config.yaml
num_hidden_layers: 21
norm: "rmsnorm"
learning_rate: 0.013
schedule: "wsd"
MLP neurons of a small language model. Each row is named by its layer, matrix (up: input weights) and neuron, and shows model dimensions 32-159. Each number is 128 + 32 x the weight over its row's rms, rounded and kept within 0 to 255. Numbers have three digits each.
A block is one neuron, or neurons of one layer that tend to fire together. After each block is what it responds to, as a language model described it from the Wikipedia text at the highest values.

L4.up322:113112060123166108147139109111150115126122143092198112151102110093070104035077159156183116129152145094105113146154139109092126074067158138117130109093164072162079118125132120150089127137133107179141133125073079084184126119063164087145208107116131114127100127172091172132095192122109081158196122153180130133153111140128099114180130170110107113153099127087092154131101115143181156103136
L4.up525:113112084186117105153132116082148127129104132114134123139118119065073106038149169113164161116123141063183121161117145130076142050100077128152142108166126135183076065087115134146100114135085041116066078118139164121159115130062123091089162134137157093088078110110103140066139139097133174129153090172175091128120076165081155103158084145116108147160147121129109097133082125125113161133086
Description: Table cell pipes. Pipe separators in wiki tables, above all the empty colour cell before a party name in election result rows, e.g. "| | Labour".

L4.up318:157105142115149104129105106101154086106088103126109146086163076103127103085080127164129090103152164121047055137083176144093115112137134113124162159100135191187094089142136135139125134120164151139113086122148107143177167090159154159152145144086151082110110114176126140196189153160137130073151106154138076117140120097118102162102118160128107151135137132206091169147159051232142170127067
L4.up605:122182087142109078128138092091091147070112111145172124177148101084039153095176154116168158088119140134101109103114120055146135076176147184136165123121105103146086074108108118173073119114130105122108123132118141112153125134084133138211127148140157055137147097153084117140107184165153122146144150149220114112100105142131098075115137110203057122107091097101111152169118160108146149145113
Description: Opening parenthesis after names. Opening parentheses right after a name or noun, often starting a year or date range, e.g. Guild (1898–1985), Empire (1804–1867), cm (183).

L3.up142:107118135166117149130145171152095177090085090162080162158163126103132171135133176117161077172176113120124125155188142160181179101103118085152144102137162094130169172135128115197138162113186159106092088142132105096132118175183126137155134124154097080113154088135150182101181162154098098124084106170104177136111080109089075124098158154164087141135145138116127159113132131145058177142131
L3.up159:121114139159155176163132100170080172146125120085066141168136155127090138129123166078102113130119106133104153129166117148160149140101092152073174174085110111121116151130129089201099097114090196125120143139115107080114112188120147098081146113174110107139180124142128129088065117101182108157052129164124123130102057067149070131156188111123107144083151140052139103133159107099190149114118
L3.up375:101096102121111145102107134134126144119122105123027154176146145129146171113137172148168093129172126122140102106146169151154124069128146150154112058158167110142154180097090145175125180099131147160064121146092156079103158202148094109185151102160107078133109071148155188110194163153049123103144066102113156117139155138157074119132169109121103155143130133139149130131118135126136132149141
L3.up470:121135163138159143097177115138147130153115117109149125150160107137119112182147137149130129130169123090125070125111112115157111098125117177085201098181109092133130150136068136222159116099105175129133138145151103129138127205161111196155174124091137119134149155184111165110110137158075091158079111151110120144121165086112109146201108163183176114163134106071184141089100108112067085100097
L3.up485:118116132131157096131131089167116152123130127087074117189103153151138145087109231131154115106132110146145129087122126131180155158131145156101136159111161126125089124121119136200085103160097168099088162151129121102143114124113149164085153114137145174149108098081138173098066131127149122147108165121145104131159115132165083121154204077165169125160114096108154092096116104103144117105115
L3.up649:104085126109108123161120132153077186127106162079096139154107126138154168135127188137103113118117157183172138085144170092125179112150160123120110134105129134106064125099142124162115112132138167152164135124152158103129105104085174114101137133165119158110102101052117117144038110044173200139103150098112064098150102167202165123140184078097072125138094105127134095145126164122161206167102
L3.up713:093086116082189098111155116117106147130070099125182076160131089137127172119131151154137058107137082127135128069152111139163167167120123092145193088148119072131143163117101127175098160128123130121094109170098144154133131173142107154093175160092163090103083089156141150111141177200068060105066138138163151098193143138097126143139184156156100142165131101104169169104122141093030102108124
L3.up751:093160155156163079092150154161090137125083054124173148097128111109143136118137162147080157147098136128112122110109093139147123109131053113121147133088064128136167132147133135142164134131114222121164161102162156128131077175128119189105145088057137067093140136141139125117092120157168074138110129240134141131113110064108106119189121099122121091079089098113123126124125083146110143151120
Description: Table cells and section headers. Mostly table pipe separators after empty or dash cells in stats and election tables, plus section-header starts like ==See also and word-initial pieces like Leg.

L11.up140:202123095128119135113102167116148145065106154131126158095135153133145152115202063144131193124079125136159175143140138131118111102132105200112153156129146143125171103157119091141176079116129061185136099161110110128145177096131140103108127154127085109134179127119105119164129135099134075147130136120070111134123144163118070114135172109125154106078188150129129144106151056103180129113095
L11.up251:178098134119124158085058080180132160105129113158136147138078115157100141077156130126100144070124155164130138179135113130123173109126158188112138118132183142092096144169156131162175084108132140092114165177110116150139100174154082122130073122160100093141117139134099184152117174110109078187133138094179138176082148118114141097149160176173153164082157134137107121176188120132171125146135
L11.up505:140117131111142138098149155185166066096167103094153140079159165079085152128181127102112118100101117124097064066124123101082143118086171165093174147118054091095157150129099133158139129126125088122088100108081129104119168075077091153089097090123085127130126135112168103167132182104137084115127126108125080126114180154123144135112143137164119111139135121127133124125133117123088108112186
L11.up521:136129093056177126151096145111106120109150200153159231113145122091114128162130136065156097156076163183128164118131185124107155096127159129156128121136167231066142145156144180120187083149120149169096145168109146131110100139147205153140160110113074119087151114095108076130078171103148110111086110174159092122114152142152123106107111146139110143103133120164179153094148132139109132079123
Description: Closing heading markers. Closing ==, === or ==== ending Wikipedia section headings (e.g. ===Group D===, ==Men==); more weakly, mid-word pieces like Musl-im-s, strug-g-les.

L3.up127:164161121190094101068058152126167088160169111102100168116120150134130163063127129175139143175074120138132194150120140120133118113110132138109078120161195179186163089217126140121142102194172158094174143124103153100131147108158132142147051089118155116119120115133163142153140112136098128110185104163158182137095159092109079121144155088147172088095131185163152115119150063146132167126148
L3.up197:078139161127158107081133087135106091167084095121134163149132176161121128092142171155109086084117146144082147144145147149119157130111131193107114116148129122149154131131095136185132117108078144167154063135094164062090199137176096109123152129153104153109107106135200086115132144115072122108169078071113159126191153154168103104140137115070065088130151148137146091145124052078184151103105
L3.up198:114121139112131084113055089127109114107107166113143120159128136129143180088129107092118098077121128143112111116160110127175147153068154171168120166100148135179152101141120121136122114159167089151096118162120147144127150050157121099170131143133128155108097102128185137115153172155073122107151085107144143106151142145113068121125182113113095068137117154171113074169119104165110218132166
L3.up338:180134134133149131132095163136117144171115146085138178127108119109130186057127106166092059106082091129115145119188061176124129141138078113162141173130179088181119123175093146075162119150066109115157170145103138137121138072137177139076094162136167086089094138120157138111110121083143181098095129084152106110168138153116124094073127151087134086121103108106152134108161124139147107126104
L3.up419:123136143134162098081131139145094141169081100171189145096157135105125126078149117158100084142113115154096098118134085164148166111132110170160122142144153112177134144188166130075183096133116160171157113096133131096157182161119119181157133080120131100087120160153143138090122113186058110127163110110121157117165131117105068135106106143137119067068113082151163140107104083134069105083144
L3.up484:162157154134149083134134158138098128138045107141141139117132119107065143136071161111121143137123092131099140113143083136158182149075100111156129173072103132150180146180137115142129126163150145198121105128174133089136120110205133186109112119108160124094124110140149143091111139193116109124167094152157165151098099097048073106077171103151142133102106143131130130102140049151074161091128
L3.up581:146142109122075166169108131130133152176146130095126160137140082147152163049148145110185119108137117129169136077204078172168126112166102075178149118162158121097074185124140132142099154081098109046101183118107146166119097077084136108108101153145115144093135089137126171094151133080111122107074139120118116146143145163139126091105118147153088176148127126119147121133135126136151131163117
L3.up647:113076132119133088068068094144145110151190145084078133108080169076141167081144123161127112063045095095105103161098160117122126144132163146104089144158165098195158067150124119105192107130113089180128152169122147118135183128150174133138087118144148148130095101137188147134125174107082163107172111069150139124150206111180110139125159081108127087156145193149146082143141101110203130113138
Description: Word-initial "Her" and name starts. Mainly "Her"/"her", both the possessive and the first piece of words like Herberger, Herbert and Heroes; also first pieces of names in tables (Mad-onna, Wh-yte).